python train.py --intermediate_size=2816 --hidden_act="tanh_gelu" --norm_place="pre" --norm_eps=1e-06 --positions="learned" --parallel_block=false --init_std_qkv=0.0275 --init_std_up=0.0275 --init_std_down=0.00615 --learning_rate=0.000467 --weight_decay=0.46 --lr_head=0.00513 --schedule="wsd" --decay_shape="linear" --doc_mask=true
MLP neurons of a small language model. Each row is named by its layer, matrix (up: input weights) and neuron, and shows model dimensions 320-575. Each number is 128 + 32 x the weight over its row's rms, rounded and kept within 0 to 255. Numbers have three digits each.
After each neuron's rows, "fires on" lists the tokens most often at its 100 highest values on Wikipedia text that the model never trained on.

L6.up62:073150166104126140100117107180134086089127102175147107138109129159178191056191093119072149140094052155091073131120150131098156108105141136081137157088078127154197095122141144160190079143149152130167071160135159114159191119177134129133128122181189154212090142146089129196145057158133125112160120151132086192114086129137090113134195144126110151153103151122110105161170112148160156128147136113114136126120129083172136122120109115086126092119135124092090133143160128141082152088145110088153166100111125115131156072194126163125167140095064103064077135086112073175180111128131093077179143109156140154092077137088165147132070170174135149094215177151106141166177116079094133144156086116072113174175150179112089102145127108180155125195114130130160113088146119081100170141109137
fires on: "S", " S", " al", " n", "s", " m"

L6.up1516:162127098151154138153137164049119145125143092163148148155138077151140149134114144112132160134147140136119102128163128155085135080105165140066109153092118115132148068130103043152169183060079167133146103042123068169145171117096095156185103168127143121166087151170165097153067134031120111122159070155148157119132144112171144118076142077097128101114166154155157083125126155115176090119137050197157175121069096121118154119150149147117122148146121126141114140126152155134137132143104155152097184153129135156186136066159168203147160179113080167147128172112110100153129129103208079137170108158098105171121097111060152144157121140144209058126129130110144155130135163111095065118098083104098185063146134160137187131094152129119126125117117145054135162096169101154126092172153153
fires on: " mo", "mo", " not", "ho", "go"

L6.up1487:126089044136113106122183122069148088122072073177135159211069082113114104097117078165129107127176182095136169135148125077165090123207172147151086138140160162069096177142197106147109171069161159140141124183135182136089095160106125084138169131115142141153104172153139213146077155168136089140074143120124144065156096133117123102137130148106138137077131141158179172118109163173164043106137048126141134138165114129102178137108104164095091104115071155168110152155079158102110119189119121127111143153163119151121099130076100105103082128061093130094100107155141130089131129146133080081113050126124123150108091153168197133165080146096121180103133149141126128128144110085116152104125111153123165126173129139083122126074167055099109125133151115173123097076124129131109145112106117
fires on: "er", " in", "ming", "ee", "ion", " music"

L6.up1377:103139131136129173118108134146143124110099148121119113132128122191185145123180135064120139167112132148092156132111192108092175093133135177083157157180075116152139127107206145146168133124122159087157120133084177151122089128120154168140120075124107146134096101098121116159123113125200190139197121142138180109118131112139120074151137130151114186132058073142190107165155145161114137124119171163130131070128121128187150093085088142088114162071095106117112146124085148103127149141109149058121136158076112160170119088147129091131148098094129157113134135119109136155161109165171101080142124132126147136115161154162158140129144108081091096166132146184116123126129110126107074077097108128107072143180103107129153128177194144118148142108121127105111128095172136110144104109148142
fires on: " Di", " Ste", " E", "G", "B"

L6.up21:105129114119161145095103162097189159071122105135110191142083147196113073123092107089106142137167168123157136159117188104179166132199115117140190116132083113170081125103151091150069031118120164110105145130092184146201123119109142126139137130195159146094117123154099133119130114211134166111172098102183177132064138087114157179098098140114169083173102089146119060178076074123107157133113079180134091128148099086145127151110107182132115132117139078177107127109121128113164100045112087070098129133123124099162118180195149149144106132104092136092140090092085157112190148130113107082158149144084083136202136125139111147101125112093093106116139095138119135179090107119093156145133108111144124082128152203143114140075119101129160089142160086180131133151120151128123118124130124
fires on: "P", " Ad", " Ant", "p", "at", "st"

L6.up354:152119052144178131071143167142132151068086079210107095140159030151160202154115153116143131103114075161097135146163110111150054071185118151114160070098104130097138152148123136148100061126220143103181103145083132136085132183135131117082073112138118132123125077151114172168101134152121146162122155107084156136130109065091101104129107116088148184131188040107154123165171150147089134164092089088104155175172147144136109156131102123185157108107128137149108108113124135161173061152151123118149125113092107099108124184131122177136139051123132155060088213136155146157155180114125143132115132171073050142141081140160130139149121109087123130141152098164128116167102168120143079174139113142137107147150115175104111086174151122103110080112125128163126100097166120051094134114102125
fires on: ".", ",", " mar", " vis"

L6.up2761:126156154101144098036087153149168139120098045168113119128151163123057125138184095130124105146122085131109088173104111141139082096107146148088135136138072170080113174144163088104076129147155053136138109124171120117153082133080155134140094119161104130112134124143142165196075114081176136175106111119139091113143060130074102119164152129028165156078116146112112081144114126151124102141168160099129115181104083175147158184223145129187140155128158105103093144154139153115091057141146164114186127105155085098141170100152092152072104130131083117123159120125110126121072105122147143067112144110136118174120124081109099124125140051157104170119101117139141132135143091134126118062125095153145056135126154219149155104111088113108113157153153127133111099148143181115203143136134110
fires on: "d", "h", "H", " place"

L6.up213:077126135169093189078146152097181127094099154192181128165107099116143108115130140119126118107131107124146103130107113116165170048124071214154142082120113144181162108109095078185160101163105112182098144147095074225132163142142130127157183108146102162108111210142100126211144113151150075133102107151136118114080134118131155114118099113091154143130082172161123115144100126133189089142118134144144097088111121121164175149126167148137096101091094194175150108085053096147090145089153091061113174128132146163183148106116074078149095141135112139101085132145124107080123116157183079096106133122151080136162082038104118159103092106122125121087175164169186096169099123186105171122119092136065119117149165131108138087132157091067201128154141131178138157092103140119141123135185132
fires on: "-", "'", "K", " K", " O"

L6.up894:124153114138158173092053105117050134122128104182099113122191127145138113108159079116069144141155067121123110128118074132068110127162070145138169122107176125172150140163151095133190077150121156126172123088109136108116112155169144182134037128144162144133123106138109135128091084161162127105158174096171136160139098076059156164077176091116171151095090132067106139143141149145175122114111103116120137107193118075140103187119071112155110175108204109114088117165155155184150133156157148115160129075144102105137120162160129104103173148133118159120172173156094080114172140186082134075105090195073080105131194121096115149113129082130141088179146157119100101152155105116143104140142116087129099126160187158128112157048120097159167127113083138152089139071143111040107150108189150
fires on: " 0", " 3", " int", " is", " conv"

L6.up1981:097139151128110090080060084073135110093129124089027168163164062135153184120117175175133144146169132141166112119165117140137135179143166144055156093124222201149112131152078116101095084127173107077122101098123142140168109116150118159125145104167128097073132145151171137196088138127122102135158136165116130169109134104104188086161133129161161137125094123086111087141102157161145159100118129097116151125112127128074114141141158107099106167145098139168117127137157172160159103174112147119130120102168151131136156118190133149116130203110124148105143153141185130181120131098216161143057144123124154138144155162202073183171143142135159058140189147097157150145123141074084088139142166133145141118077134130064169151147137078118158119142136123071169173058147169055179069113156094
fires on: " Port", " port", " West", " Mor", " Mont", " Mad"